From a checkpoint of a small transformer trained on Wikipedia.
Size: 10 layers, width 384, 3 heads of 128, MLP 1536 GELU, vocabulary 4096, 19.5M parameters.
MLP neurons of a small language model. Each row is named by its layer, matrix (up: input weights; down: output weights) and neuron, and shows model dimensions 0-127. Each number is 128 + 24 x the weight over its row's rms, rounded and kept within 0 to 255.
After each neuron's rows, "fires on" lists the tokens most often at its 100 highest values on Wikipedia text that the model never trained on; "fires after" lists the tokens most often just before its 100 highest values on Wikipedia text that the model never trained on.

L7.up813 [138 138  99 117 100 142 135 128 157 146 104  91 113 114 139 120 126 139 141 117 117 131 104 144 152 110 133 142 136 150 126 136 102 150 158 114 142 115 141 133 105 173  94  84 134 107 102 127 125 118 119 143  99 118 114 123 140 119 160 124  94 150 122 124 152  98 128 150 107 139 111 124 104 171 114 145  80 107 139 103 125 102 177 129 109 134 107 135  88 123 134 125 180 124 149 169 104 134 160 163 165  73 115 113 117 127 105 133 130 108 113 177 165 150 154 114 147 159 151  95 102 114 130 137 163 111  82 158]
L7.down813 [146 140 122 117 171 100 126 100  77 145 117 139 131 104 134 108 129 122 146 134 153 142 115  83 105 123 118 115 169 141 144 127 118 131 143 125 132 154 127  91 110 151 152 154 114 123  90 157 121 136 107 145 107 154 149  84 149 101 136  85 113 105 159 121 142 110 138 129 173 135 117 111 111 123 151 170 156 129 142 143 131 144 155 133 147 148 108 124  84 125 110 129 116  78 153 168 120  88 150  81 101 125  87 105 141 120 120 123 145 140 123 142 129  91  94 127 111 127  96 139 114 129 181 144 122 125 128 129]
fires on: "|", "ag", "iv", ";", "–19", " |"
fires after: "\n", " Man"

L4.up1474 [114 129 137 147 129 169 100 128  91 106 105 148 127 164 113 154  99 142 169 140 100 138 131  86 108 143 151 123 157 133 166 131 100  92 170 124 131  97 131 108 162 143 108 103 122  94  96 120 147 151 101 115  61 136 125 129 159 136 145 166 121 149 114 154 109 117 124 167 116 100 137 118 120 133 155 120 120 101 154 117 118 124 151 150  95 146 134 150 116  45 135 139 141  88 120  82 115 164 130 132 148 123 159 135 162 111 139  94  96 130 121 129 184 118 140 124 102 154 198  87 122 113 115 131 132 112 163 150]
L4.down1474 [132 113 145 138 113 118 128 141 117 102 101 142 148 131 132 144 120 154 149 149 150 154 114 113 151 132 142 158 117  85 138 109 165 113 133 157 123  91 172 100 182 132 138 116 137  93 109 123 138 105 128 111 147 142 123 121 120 101 164 150 117 137 123 137 147 124 153 125 146 145 122 120 106 145 161 111 100 151 144  96 124  99 151 128  85 114 105 121  91 115 118 122 117 104 106 126 148 126 119 139 101 199 149 102 129 125 152 106 117 122 163 183 131 104  93 131 124 119 126 139 160 130 148 110 149 114 150 141]
fires on: " |", "|", " "
fires after: "\n", " No.", " Year", " ", " |", " Date"

L6.up725 [127 161 142 151 118 105 145 154 120 146 137 182 128 118 139 128 188 106 128 149 102 130  99  86 128  74 127  95 115 142 123 119 137 101 168  98 113 132 135 165 142 167 126  98 129 146 157 131 132 120 106 116 139  80 112 165 132 126  77 170 121 105 133 131 156 170 133 149 115 112 102 177 141 112 179 136 133  98 135 132 148 178  89 114 122  85 182  90 100 145  88 130 109 163 112 138 113 116 143  98 173 103 113 107 170 124 118 149 148 127 126 141 111 121 139 150 164 102 140 134 131 152 121 109 136 106 155 165]
L6.down725 [142 133 107  88 102 160 174 111 111 102 159 121 110 140 119 152  86  95 139 124 163 126 117 153 102 125 157 117 135 177  91 114 128 143 119 155 151 107 183 123 100 144 106 126 171 132 123 179 113 145 129 129 133  68 107 108 124 116 130 162 111 137 141  99  59 119 104 128  75 114  78 150 127 175  76 106 125 135 118 175 128 130 134 108 170 103 142 147 123 140 174 123 109 106  79 101 175 114 154 133 102 172 167 122 120 156 156 101 134 132 117 147 154 124 110 106 123 173 168 158 128 122 141 148 149 144 164  91]
fires on: "|", "eg", "on", "\n", "1", "or"
fires after: "\n", " resp", "R", "\"", " rele"

L4.up614 [138  92 140 151 150 155 127 108 101 149 158 114 145 111 115 160 115  86 118 173 146  99 141 169 131 102 149 154 151 145 152  87 123 144 109 123 131 123 115 166 155 114  92 111 142 112 185 169 143 106 136 110 112 142 161 123 134 104 153 107 120 113 116 114 143 173  94 158 138 116  97 168 124  88  93 157 169 128 114 145 174 140 133 142 115 121 122 128 107 138 113 118 155 134 103 124 120 170 159  99 117 170 129  85 173  87 118 120 128 194 106 160 161 125 153  88 110 169 108 116 140 142 100 127 125 132 133 118]
L4.down614 [118 155 147 108 168 107  88 145 108 158 128 110  96 145 117  81 129 149 126 132 151 100 150 123 109 149 123 134 143 130  63 117 104  62 141 127  95 121  95 118 156 113 160  90 148 103 133  89  84 194 124 115 134  92 130  96 102 147 121 166 119 127 143  82 125 119 175 125 136 109 128 121 150 175 140 135 108 183 156 114 117 110 158  97 126 104 116 140 128  99 147 110 138 131 141 102 150 166 127 111 128 113 156 185 143 170 136 139 126 138  94  94  91  79 104 128 140 127 183 163  95  65 101 115 152 148 123  98]
fires on: " be", "ed", "ad", "ij", "ill", "el"
fires after: "o", " spe", " fe", " to", " should"

L4.up922 [102 151 168 142  92 148 129 164 118 112 131 147 106 168 120 105  85 126 133 195 107 143 153 124 110 146 148 129 151 143 164 167 136 186 137 134 125 110 106 126 110 174 115 106 131 138 146 188 148 109 146 128 133 125 138 120 135 105 144 154 129 106 132 123 107 136 138  99 129 102 117 132 121  98 149 138  93  93 151 142 137 153 136 122 133 121 134 137  86 118 109 124 148  99 134 162  95 162 116  90  63 135 125  90  96 135 112  98 119 136 130 124 129 103  84 107  65 133 146 132 141 112 135 152 109 134 132 124]
L4.down922 [102 118 144 152 140 166 123 101 160 111  81 136 117 178 145 132  77  95 126 148 150 138 114  95  78 129 131 147 150 156 169  62 121 126 114  78 122 113 165 103 175 144 143 129 108 161  91 157 164 125 139 112 134 105 141 152 125 151 126 124 130  76 145  91 114 135 138 166 130  80 108 167  92 173 122 139 136 165 122 108 135 127 123 113 170 134 105 119 129 173 130 116 144 124 113 105 115 139 121  84  92 144 120 163 127 159 138 140 152 112 125 143 202 132 117 115 155 127 101 120 137 149 133 141 131 134 151 102]
fires on: "im", "h", "il", "c", " of", "all"
fires after: " f", " out", " in", " ex"

L4.up789 [128 140 113 145  86 132 106 115 135 122 123 130 176 154 141 180  60  97 131 145  93 160 153 102 130 107 126 130 132  70 159 156 120 143 115 139 145  80 100 114 123 150 102 169  97  96 105 136 149 147 118 134 135 172 149 143 121 134  66 163 101 144 133 125 167 113 109 153  78 144 133 119 140 129 113 125 108 127 144  93 119 148 119 121 114 127 159 109  89 140 169 121  96 131 158 118 166 136 144 112 186 171  95 126 114 133 145 156 116 128 127 133 145 126 161 116 128 151 161 105 128 147 203 149 152 105 125 117]
L4.down789 [138  88 160 128 147 117 103 122 170 125 139 127 162 122  80  78 139 147 132 134 130 135 123 121 104 146 116 124  91 141 171 161 172 123 156 138 117 156 120 135 156 142 142 120 129 160 124 161 130 151 139 121  93 106 171 102 147 110 181 144 119 136 108 132 104 113 145 139 157 157 135 136 112 115 133 122 106 148 104 153 121 111 121 136 113 126 124 138 105  99 159 126 103  96 155 137 153 168  84 146 103 142 135 122 110 135 127 112 119 100 153 166  93 144  85 116 135 140 133 126  99 143 133 135 136 177 103 149]
fires on: " |", " %", "ed", " Over", "res", " Res"
fires after: " |", " ", " P", " L", " was", " D"

L4.up45 [121 153 170 166 116 178 114 103 175  92 134 132 115 111 116 144 105 128 109 111  87 107 120 115 109 125 132 160 141 130 152 141 112 144 102 130 135 142 163 137 170 144 112  96  82  72 117 140 178 138 115  89  86 104 144 107 140  80 131 165  94  96  92 135 115 140  98 108 113 137 118 174 160 129 136 117 140 123 133 141 137 147  98 114 155 153 142 156 131 109 122 121 140 102 127 176  92 126 141 140 112 128 106 144 170 125 121 127 191 121  95  90 128 124 133 128 107 141  89 127 109 106 111 150 113 128 135 136]
L4.down45 [121 103 106 153 111 101 110 147 170 133 109  78 145 118  84 147 113  80 101 134 119  99 144 102 128  92  81 136 134  76 152 132  87 101 106 171 107 133  65 138 118 135 109 138 137 150 157 134 114  97 145 148 132 167 146 132 114  90 107 116 118 152 114 132 144 128  98 134 120 169 112 144 129 115 146 119 130 119 111 124 147 124  97 117 104 142 150 157 121  99 142 127 132 112  97 175 169 111 187 123 130 149 134 155 153 124 114 195 157 106 117  81 107 120 131 149 157 116 141  82 145 106 101  94 115 160 167  87]
fires on: "\n", " |", ",", "4."
fires after: " |", " 202", " 200", " 194"

L6.up1359 [116 102 112 147 136 128  97 127 129 125  89 131 132 105 109 152 124 103 174 152 126 132 141 146 125 116 136  84 113 123 168 158  82 189 161  99  99 118 130 143 134 150 149 108 131 146 152 121 138 105  87 133  68 124 142 128  98 121 149 166 149 126  98 128 129  77  71 167 137  88 136 141 137 128  98 123  90 118 107  81 152  85 154 149 142 135 184 117 144 121 141 151 125 145 142 175 145 160 135 128 164 143 128 114 136  79 126 176 148 115  98 199 138 128 125 113  99 126 126 154 111 165 162 102 148  70 107 163]
L6.down1359 [154 117 130 141 118 135 109 138 136 126 117 132  85 137 133 126 129 108 174 130 180 127 148 134 133 116 127 190 121 136 149 163 127  92 132 143 119  53 133  97 113  98  99 107 128 122 101  89 127 126 158  71 172 124 117 160 133 102 101 115  98 153 108  99 107 115 131 147 126  95 145 117 159 117 128 128  93 100 158 103 140 128 143 101 131 122 132 141 138 125  88 143 145 131 125 186 145 154 166 143 145 118 163 118 170 146 157 137 127 150 150 119 170 117 135 141 153 127 137 163 134 123 149 159 120 122  75 144]
fires on: "\n", " was", " and"
fires after: "\n", " and", " He", "′"

L6.up426 [123 131 135 146 120 151 102 133 141 193 126 135 133 127  93 120 112 100 124 116 108 104 132 121  99 100 140 147 146 148 160 185 129 149 116 108  91 121 121 130 129 141 148 129 161 101 160 128 152 150 151 159  60 109 157 106 128 103 108 137 114 119  99 102  85 155  78 123 105 155 117 134 135 122 113 104 117 103 134 133 122 140 142 175 147  94 142 102 116 123 133 120 113 102 125 159 109 165 110 113 138  90 117 142 159 138 117 145 139 120 101 134 165 165 123 125 105  95 149 124 140 148 128 118 186 103  70 161]
L6.down426 [120 119  82 148 146 139 130 110  82 132 138 117 168 146  87 111 127 130 108 139 118 154 120  59 119 124 132 111 171 128 120 151 142 130  98 133 168 138 103 106 108 106 127 118 141 111 112 121 107 175 146 149 130 111 102  89 149  87 129 130 129 158 111 125 131 130 149 139 131 150 115 114 144 163 127 123 117 123 169 134 126 114 134 131  90 107 123 130 109 114 104 148 148 124 130 139 135 107 148 148 121 123 117 106 149 132 151 109 104  97 112 123 171 123 136 155 121  70 194 119 149 139  92 129 119 144 154 127]
fires on: " |", "|", "on", " of", " the"
fires after: " G", "\n", " —", " As"

L4.up660 [ 57 112  84 118 122 115 166  86 173 125 123 149 128 166 132 133 147 105 131 138 103 160 113 112 140 143 151 136 194 166 160  98 113 144 142 119 120 116 117 109 125 136  90 143 134 147 122 168 150 119 120 162 146 119 134 142 105  95 118 144 103  84 122 105 137 117 140 148 100 122 112 126 108 140 131 147  90 111 158 144 158 153 169 128 138 121 134 129 146 179 102 124 140 110 142 141 110 178 171  86 120 123  87 114 117 113  90 125 139 116 111 119 122  95 116 108  75 136 152  99 135 132 139 121  97 125 154 157]
L4.down660 [116 106 123 142 128 118 104 154 115 175 137 127 131 139 144 132 135 122 127 111 126 103 103 115 112 150 103 115 130 121 153 136 119 167 146  96 133 145  93 101 153 100 164 119 152 129 137 132 138 140 158 141  82 133 101 142 136 115 117 117  75 158 133 124 141  97 116  87 109 107 152 161 140 125 118 110 123 155 128 123  98 110 143 231 145 113 139 134 129 100 147 179 117 115 159 127 162  77  98  97 149 100 115 141 130 122 119 108 129  95 117 150 120 158 129  95 114 131  77 123  91 100 119 161 156 130 108 135]
fires on: "n", "h", "er", "c", "t", "u"
fires after: " con", " ent", " in", " In", " ex"

L4.up321 [ 88 150 122 117 133 121  93  92 125 132 133 130 138 132 135  98 131 112  81  87 106 143 167 117 113 113  97 110 139 143 104 117 117 106 132 129  83 146 147 143 174 142 134 125 136 112 114 136 178 143  89 120 124  77 150 129 139 157 100 126  91 122 120 116 124 122 103 127 141 141 145 173 155  99 111 163 143 106 148 142 164 101 135 149 143 118 111 143 128 130 144  80  78 134 167 104  47 138 101 132 160 128 130 120 118 137 121 150 158 133  78 118 112 130 143 140  86  96 147 164 113 101 123 106 121  98  81 144]
L4.down321 [168 106 137 109 184 164  87 131 116 162 160  81 121 158 158 118 150  89 135 131  92 107  80 131  98 142 104 123  88 140 143 102 139 109 126 154 125 109 144 131 134 116 148 156 138 129 112 136  99 151 131 114 120  99 141 111  80 123 112 125 122 147 132 118  77 157 159 113 121 137 131  84  98 105 166 111 113 137 128 123  96 120 147 118 155 144 143 122 143 129 126 116 118 144 154 120 158 135 115 112 126 105 111 153 156 123 147 108 136 140 162 102 111 123 120 115 158 127 109 111 137  96  84 143 145 131  69 148]
fires on: " a", "-", " an", " the", "|"
fires after: " is", "\n", " was", " became", "\n "

L6.up152 [102 165 183 100 131 119 139 123 165 127  90 112 141 111 172 171 184 118 135 132  93 150 151 141 129 142 130 107 144 135 145 112 116 139 117 153 117 154 143 145 159 150 139 115 147 124 129 100 145 138 152  85 116 168 103 121 128 141 129 125 131 141 142 116 134 166 125 142 134 123 137 119 142  76 119 163 140  77 146 155 144 172 115 135 116  96 148 102 115 129 122 114 123 153 112 147 145 140 121 124 124 119 151 125 130 124 128 107 126 145 114 197 124 155 137 108 125 130 113 103 140 141 143 125 101 105 185 126]
L6.down152 [141 129 118 144 143 152 139 116 105 143 169  96  83 101 122 107 138 147 138 160 104 146 133  99 114 140 151 153 137 141 114 114 125 112 141 158 138 153 141 145  69 125 157 129 127 183 109 128  86  62 169 117  94 120 170 176 100 160  83  90 149 109 111 137 133 109 136 134 105  82  96 153 137 163 100 133  85 140 140  92 138 141 135 140 113 104 115 161 150 105 135 128 132 144 141 100 120 125 111  78 111 121 106 134 141 119 104 116 102 180 141 110 165 116 107 143 146  81 113 169 144 131 106 170 108 151  91 140]
fires on: "|", "or", "is", "ro", " p"
fires after: "\n", " W", " Gu", " to"

L4.up1057 [128  93  80 156  99 115 124 146 120 133 158 158 126 136  99 111 117 114 140 119 134 147 121 102  93 138 167 125 155 160 148 171 117 159 144 135 147 139 112 121 119 154 152 130  78  96 116 139 135 119  77  83  98 122 141 126 154 154 112 116  86 111 120  89 163 141 136 133 140 167 137 148 154  88 142  96 103 103 111  99 122 135 179 136 140 140 134 169 151 138 149 145 128 115 127  84 125 128 155 130 164 124 128 127 152 125 106 136 114 108  79 110 122 153  73 111 138  99 151 151 154 137 115  96 139 121 109 148]
L4.down1057 [129  93 129 133 161  99 122  88 176 109 125 149 119 110 107 121 175 104 139 154 155 128 126  86  86 142 142 151 126 147 136 121 150  66 141  85  91 125 120 153 143 144 129 138  87 163 150 136  63 164 110 108 135 102 151 120 137 120 124 134 157  92 128 158 100 107 148 129 123 113 102 123 128 124 113 141 114 111 139 130 137 101 129 120 117 108 118  99  89 161 106 111  97 138 130 170 109 117 134  96 112  57 144 159 122 151 109 141 133 110  92 128 122 135 124 119  82 125 101 117 130 132 135 114 182 150 132 117]
fires on: "H", "s", "m", "d", "a", "h"
fires after: "\n", " \"", " (", "/", ".", "-"

L7.up812 [133 136 130 148 127 124 118 145 157 121 141 128 131 152 145 119 128 109 102  68 102 122  88 119 127 167 164 145 151 114 144 106 169 120 124 110 184  84 133 157 149 141 137 132  98 144 112 148 149 132 131  74 149 139 148 132 154 142  81 129 103 134 124  88 120 102 113  99 141 156 167 148 141 138 136 141 118 151 127 115 139 118 138 154 153 121 140  99 135 157 124  95 135 129 131 134  91 136 140 139 104 123 162 138 157 142 143 124 164 143 118 172 132 107  95 159 120 151 124 156  82 116 113 120 126 121 131 132]
L7.down812 [133 175 127 102 135 122 127  91  92 180 112 129 158 124 107 143 162 105 130 106 117 125 161 102  96 106 158  85 135 132 158 123 146  98 116 113 151 152 119  74 131 116 136  93 131 143 154  93 153 184  97  89 103 163 108 192  96 128 134 109 139 143  89 132  74 113 107 159 150 172 139 122 107 100  99 165 130  93 153  96 136 114 146 118  99 120 138 154 101 130 118 118 123 121 131 134 122  92 136 105 145 150 105 115  97 131 120 132 125 123 148 141 185  89 141 138 133  99 120 103  89 105 128 123  85 140 118 143]
fires on: " a", "w"
fires after: " as", " is", " in", " world"

L7.up34 [128 132 134 182 159 124 114 125 109  98  94 120  63  91 153 117 118 151 190  86 117 166 121 116 128 110 172 131 164 103 120 147  81 125 141 129 135 118 112 125 107 145 106 148 117 123  70 148 161 168 119 103 116 124 170 121 120 158  92 158 131  92 107 136 180  99 146 111  99 161 151 164 114 127 113 135 121  52 110 105 163 106 123  88 137 139 172 157 119 128 151 127 103 111 132 158  99 132 172 138 153 107 145 142 114 132 118 163 120 112 147 110 138 109 132 111 118 127 148 128 126  91 124 123 123  75 120 115]
L7.down34 [145 145 149 115 173 118 121 139 131 130 156 106 134 114 169 143  92 119  94  96  82 104 131  92 159  89 137  98 105 134 115  96 122 123 101 107  95 123 115 165 142  91 104 138 122 141 113 124 137 159 155 108 141 144 174  86 194  81 124 123 200 145 136 156 174  92 114 102 145 166 119 112 164 150 167 154  91 143  96 132 117 127 152 144 115 162 110 119  81 116 123 136 153 117 159 109 121 134 112 105 122  75 153 137 100 113 130 149 150 142  85 167 101 130 126  90  97 115 145 115 120 130 152 171  95 150 145  90]
fires on: " A", "A", " a", " e", "H", "a"
fires after: "\n", ".", " \"", "-", " (", " and"

L4.up430 [ 92  82 149 161 124 142  94 102 134 121  97 154 141 115 140 129 118 122 151 123 143 159 152 134 147 110 130 140 148 167 166 110  64 143 101 114 114 110 138 101 121 138 124 108 101 111 141 147 167 119 118 120 155 139 111 122 111 115 128 111 117 131 113  78 176 110 133 121 119 181 153 142 152 111  92  80  80  97 126 154 151 161 130 119 136 120 107  80 128 135 123 119 140  80 150 136 124 128 154  80  97 124 131 122 116 137 129 114 129  99 143 109 130 136 131 123  88 158 128 141 136 102 136 116 110 120 155 137]
L4.down430 [180 118 102 124 156 153 137 155 144 125 134 134  85 156 137 139 107 127 149 129 135  93 117 103 151 108 134 121 127 132 139 101 144 117 108 154 170 156 132 125 140 139 133 137 140 157 150  98 124 111 113 165 111 103 106 121 112 105 118 147 127 138 164 134 140 132 124 172 122 100 123 129  87  73  80 149  89 158 172 104 131 173 145 155 120 100 119 146 139 101 120 118 164 152 196 116 148 127 170 115 115 144 119 147 138 158  88 120 119 133 135 122 136  89 144  52 128 130 154 125 144 120 131 177 149 123 127 162]
fires on: "a", "il", "all", "er", "ace", "ver"
fires after: " f", " F"

L4.up996 [139 126 135 153 110  84 122  30  88 123 105 121 114 131  86 146 139  56 129 132 101 127 131 180 110  93 133  83 184 137 138 134  96 124 124 176 110 115 134  97 166 154 123 113 112  96 100 146 172 127 115 160  97 128 139 101 147 113 154 119 152 128 126 144 170 159  80 189  75 129 102 156 100 114  96 121 111 100 166  67 159  99  99 145 101 104 127 136 102 128 177 144 118 163 181 112 115  76 173 132 102 158 128 106 129 122 126 148 142 142 108 155 102 159 109 132  92 119 162 186 112 137 136 131  99 138 150  86]
L4.down996 [112 166 125 151 135 164 144 121 144 156 152 103 155 112 105 138 141 129 145 124 156 100 156 145 131 120  96 128 168 155 130 115 115 125 118 127 109 186 107 143 154 119 102 195 128 111 148 143 109 124 160 171  90 169 122  98 140 126 134  98 142 127 129 114 151 148 147 122 158 152 148 122 115 131 114 153 147 128 132 115 131 133 108 146 168 129 166 126 103 119 125 132 110 107 125 116 150 105  91 164 139 145 130 171 175 125 108 108 100 129 121 112 153 117 147 179 151 154 174 111 131 137 113 143 109 114 133  80]
fires on: "y", "r", " as", "ey", "C", "er"
fires after: " O", " K", "O", " A", " a", " And"

L4.up132 [119 131 128 118 128 125 147 159 131 113  68 133 143 102 123 156 139 143  59 176 168 148 172 144 116 136 165 146 147 117 158  54 119 143 140 119 129 102 136 145 139 149 131 108 125  90 145 133 160 103 131  76  90 135 127 108 150 107 115 117 133 113 133 138 156  82  99 143 165 133 121 135 137 107 146 118 119 135 130 138 143 211 160 132 140 133 138 131 110 101 163 121 169 127 146 131 111 134 112 123  98  97 120 115 151 134 126 124 145 158 109 130 118  99 100 114 107 141 110 142 123 122 133 132 140 126 112 133]
L4.down132 [115 149  67 146 165 151 118 132  88 149  82 136 131 120 125 127 129 161 132  74 128 123 112 103 138 132 122 137 112 136 153 132 110 149 127 168 127 113 122 124  90 122 132  92 114 140 113 118 150 111 156 105 152 114 115 110 150 141 153 175 152 116 115 158 141 142 152 120 105 106 105 128 151 136 118 129 141 111 130 135 131 128 167  95 115 149  95 148 117 114 181 117 119 106 125  81 127 118 133 143 126 134 134  71 129 138 127 112 111 128 133 147 144 137 150 175 100  87 144 138 133 147 105 126 118 132 100  94]
fires on: "ad", "el", "il", "as", "ed"
fires after: "o", " so", "le", " lo", " tw", " se"

L4.up61 [185 138 148 151 129 156  82 109 126 148 145 104 137 167 128 152  93  98 137 177 106 155 154 115 129 127 158 121 137  96 168 111 139 120 171 117 117  96 115 101 142 152  97 104 118 105 109 164 133 175 118 122 109 139 131 133 149 111 136  95  67  87 114 135 151 122  97 153 109 150 133 127 145 137 130 122  91 111 144 112 116 165 123 123  97 116 142 120 113 108 171 115 129  85 149  69 147 121 143 137 115 147 135  98 180 105 137 141 116 140 129 149 173 136 155 117 114 121 154 148  97 130 104 136 141 139 111  87]
L4.down61 [119 112 130 113  99 142 143 135 136 100 123 120 137 151 105 157 153 123 150 167 123 121 138 115 100 121 133 113 104 117 131 110 114 129 177 111  95 122 148 104 125 134 188 117 127 155 118 135 130 121 106  94 155 108 134 115  96 154 170 133 132 147 139 120 161 119 167 122 125 117 129  98 115 188 149 111  87 111 140 155 127 114 163 175 119 133  99 106  82 116 118 162 133 114 103 150 104 114 151 114 121 128 162 153 115 150 129 111 114 137 128 122 126 145  97 116 150 108 134 122 146 134 138 104 138  70 104 138]
fires on: " |", " Player"
fires after: " |", "s", "ore", " ", " Pos", " Rank"

L4.up277 [130 151 126 108 149  93  95 134 150 133 122 123 108 109 138 133 112 114 110 167 122 156 149 110  92 140 109 144 119 102 106 122  79 137  96 127 153 142 129 142  92 150 113 103 105 144 131 173 147 133 136 108 117  82 137 103 107  74 114 159 136 155 139  74 109 122  99 106 108 128 128 122 136 108 140 161 107  59 164 111 141 137  80 128 137 114 146 129  94 143 112 127 117 122 134 153 107 157 112 159  93 130 107 116 155 157 148 122 178 112 112 104 122 130 112 140 118 163 122 124 155 102 157 143 102 131  91 156]
L4.down277 [136 109  96 158 185 149 195 145 108 127 110 158 118 112 125  86 154 155 121 106  82  95 115 109 123 125 155 124 157 165 151 138 139 141 109  95 150 135 139 149 118 110 135 160 111 110 111 117 133 163 152 167  78 116 128 135 118 146  99  97 122 119 112 111 144 141 166 161 139 123 165 146 141  69 118  90 113 129  86 105 137  95 149 143 120 145 157 112 176 153 140 111 133 136 100 157 120  75 142 105 164 154 135 141  87 137 101 184 110 144 135 153 124 134 127 128 126 169 141 118 115 132 140 112  96 108 132 134]
fires on: " |", " 0", "\n", " +", " ", " 4:"
fires after: " |"

L4.up1432 [153 122 115 169 111 112  91 132 137  75 142 130 154 140 144 131 108  70 128  91 100 157 132 109 131 132  74 122 161 147 147 153  90 181 143 127 105 135 106 145 127 130 159 166  79 114 171 109 141 167 142  91 143  86 163  72 136 164 145 124 103 129 128 136 114 148 159 174 141  88 128 117 174 147  84 120 128  95 141 105 176 116 111 161 114 118 114 142  84 110 105 134 111 147 156 143 137 143 135 154 153 106 114 156 149 105 138 146 147 167 135 132 101  88 148 144 100 112 122 157 114 148 133 118 113  81  80 126]
L4.down1432 [129 129 113 141 129 140 119 132 157 112 143 155  86 139 114 116 109 132 164 130 113 155 157 127  77 120 141 103 165 135 136 137 117 153 112  88 114  91  83 162 110 128 135 132 105 146 144 169 129 121 121 152 145 159 141 129 143 144 127 142 104 139 117 137 105 143 143 112 131 117 111 126 140 157 145 123 132 134  56 122 107 103 131 138 133 110 121 164 130 145 111 123 146 155 154 134 120 143 134 131  95 124 108  76 115 142 108 113 117 150 134 169 136 159 160 178 121 152 120 114 143 121 164 146 123 144 122 130]
fires on: " first", " one", " red", " black", " ant", " third"
fires after: " –", " a", " is", " \""

L4.up530 [115 115 121 132 133 137 131 122 106 117 166 156 138 142 118 156 137 138 112 124  84 142 136 121 157 117 142 112 123 162 140 166  93 131 148 100 116  89 152 115 133 132 179 106 106 112 115 128 132 132 113 135 135 100 107 129 138 118 104 126 142 112  75 115 138 115  98 160 131 112 100 132 126 128 105 136  89 119 168 108 130 178 184 129 126 120 166 137 134 129 133 124 121 154 145 114  96 149 117 154 124 105 136 120 139 101 119 110 143 127 120 152 133 123  86 143 105 130 134 126 135 114 138 101 106 110 103 103]
L4.down530 [142 183 113 157 133 134 160 161 125 101 143 130 137 113 130 144 112 129 125 100 125 125 141 118 117  85 116 114 157 133 139  98 139  99 101 107 142 117 155 144 119 140  78  85  83 104 128 144 113 155 128 178 164  95  99 115 154 114 145 143 123 124 184 128 159 151 132 130 121 120 130 169 150 119 145 108 117 113 126 109 124 109 129 113 155 125 150 148 136 153 114 112 111 127 130 116 141 110 147 109 130 138 140 153 126 112 106 112 181 170 112 145 165  89 153 119 122 141 150 128  77 169 113 160  92 106 126  87]
fires on: " medal", " |", " Year", "ist", "w", " chart"
fires after: " Gold", "|", "ronze", "′", " medal", " No."

L4.up402 [139 122  63 158  91 165 128 115 120 115 100 193  93  96 146 126 151  90 117 124 113 132 102 125 103 108 161 121 102 168 111 119 115 105 150 107 138 119 128 133 149 128 134 119  88  92 113 132 136 169 109 128 106 122 127 115 149 131 120  91 147  53 116 140  99  91 154 132 147  98 161 154 142 106 148 135 107 148 151 108 149 111 146 169 148 126 170 115 124 117 131  99 133 138 141 110  96 148  95 133 131 127 111 105 189  90 114 112 125 130 129 159 102 140 118 121 134 123 153 150 111 129 181 108 127  70  75 118]
L4.down402 [ 94 139 113 121 126 115 160 115 179 195  73  87 138 148  97 112  99  93 166 118 141 102  79 128  75 133 121 160 107 116 150 138 119  94 106 133  88 129 129 139 103 138 145 136 125 134 166 140  87  61 159 136 154 104 160 124 128 148 102 135 161 142 107 136 124 121 163 144  82 152  74 149 124 142 156 137 127 135 120  96 131 162 159 149 102 137 137 145 146  95 126 127 108 139 154 148 161 155 135  97 151 111 121 131  84 147 139 142 117 131 146 115 131 119 115 147 127 118 116 134 127 155 114 101 148 152 120 174]
fires on: "\n", " and", " C"
fires after: "\n", "-", " =", " life", "=="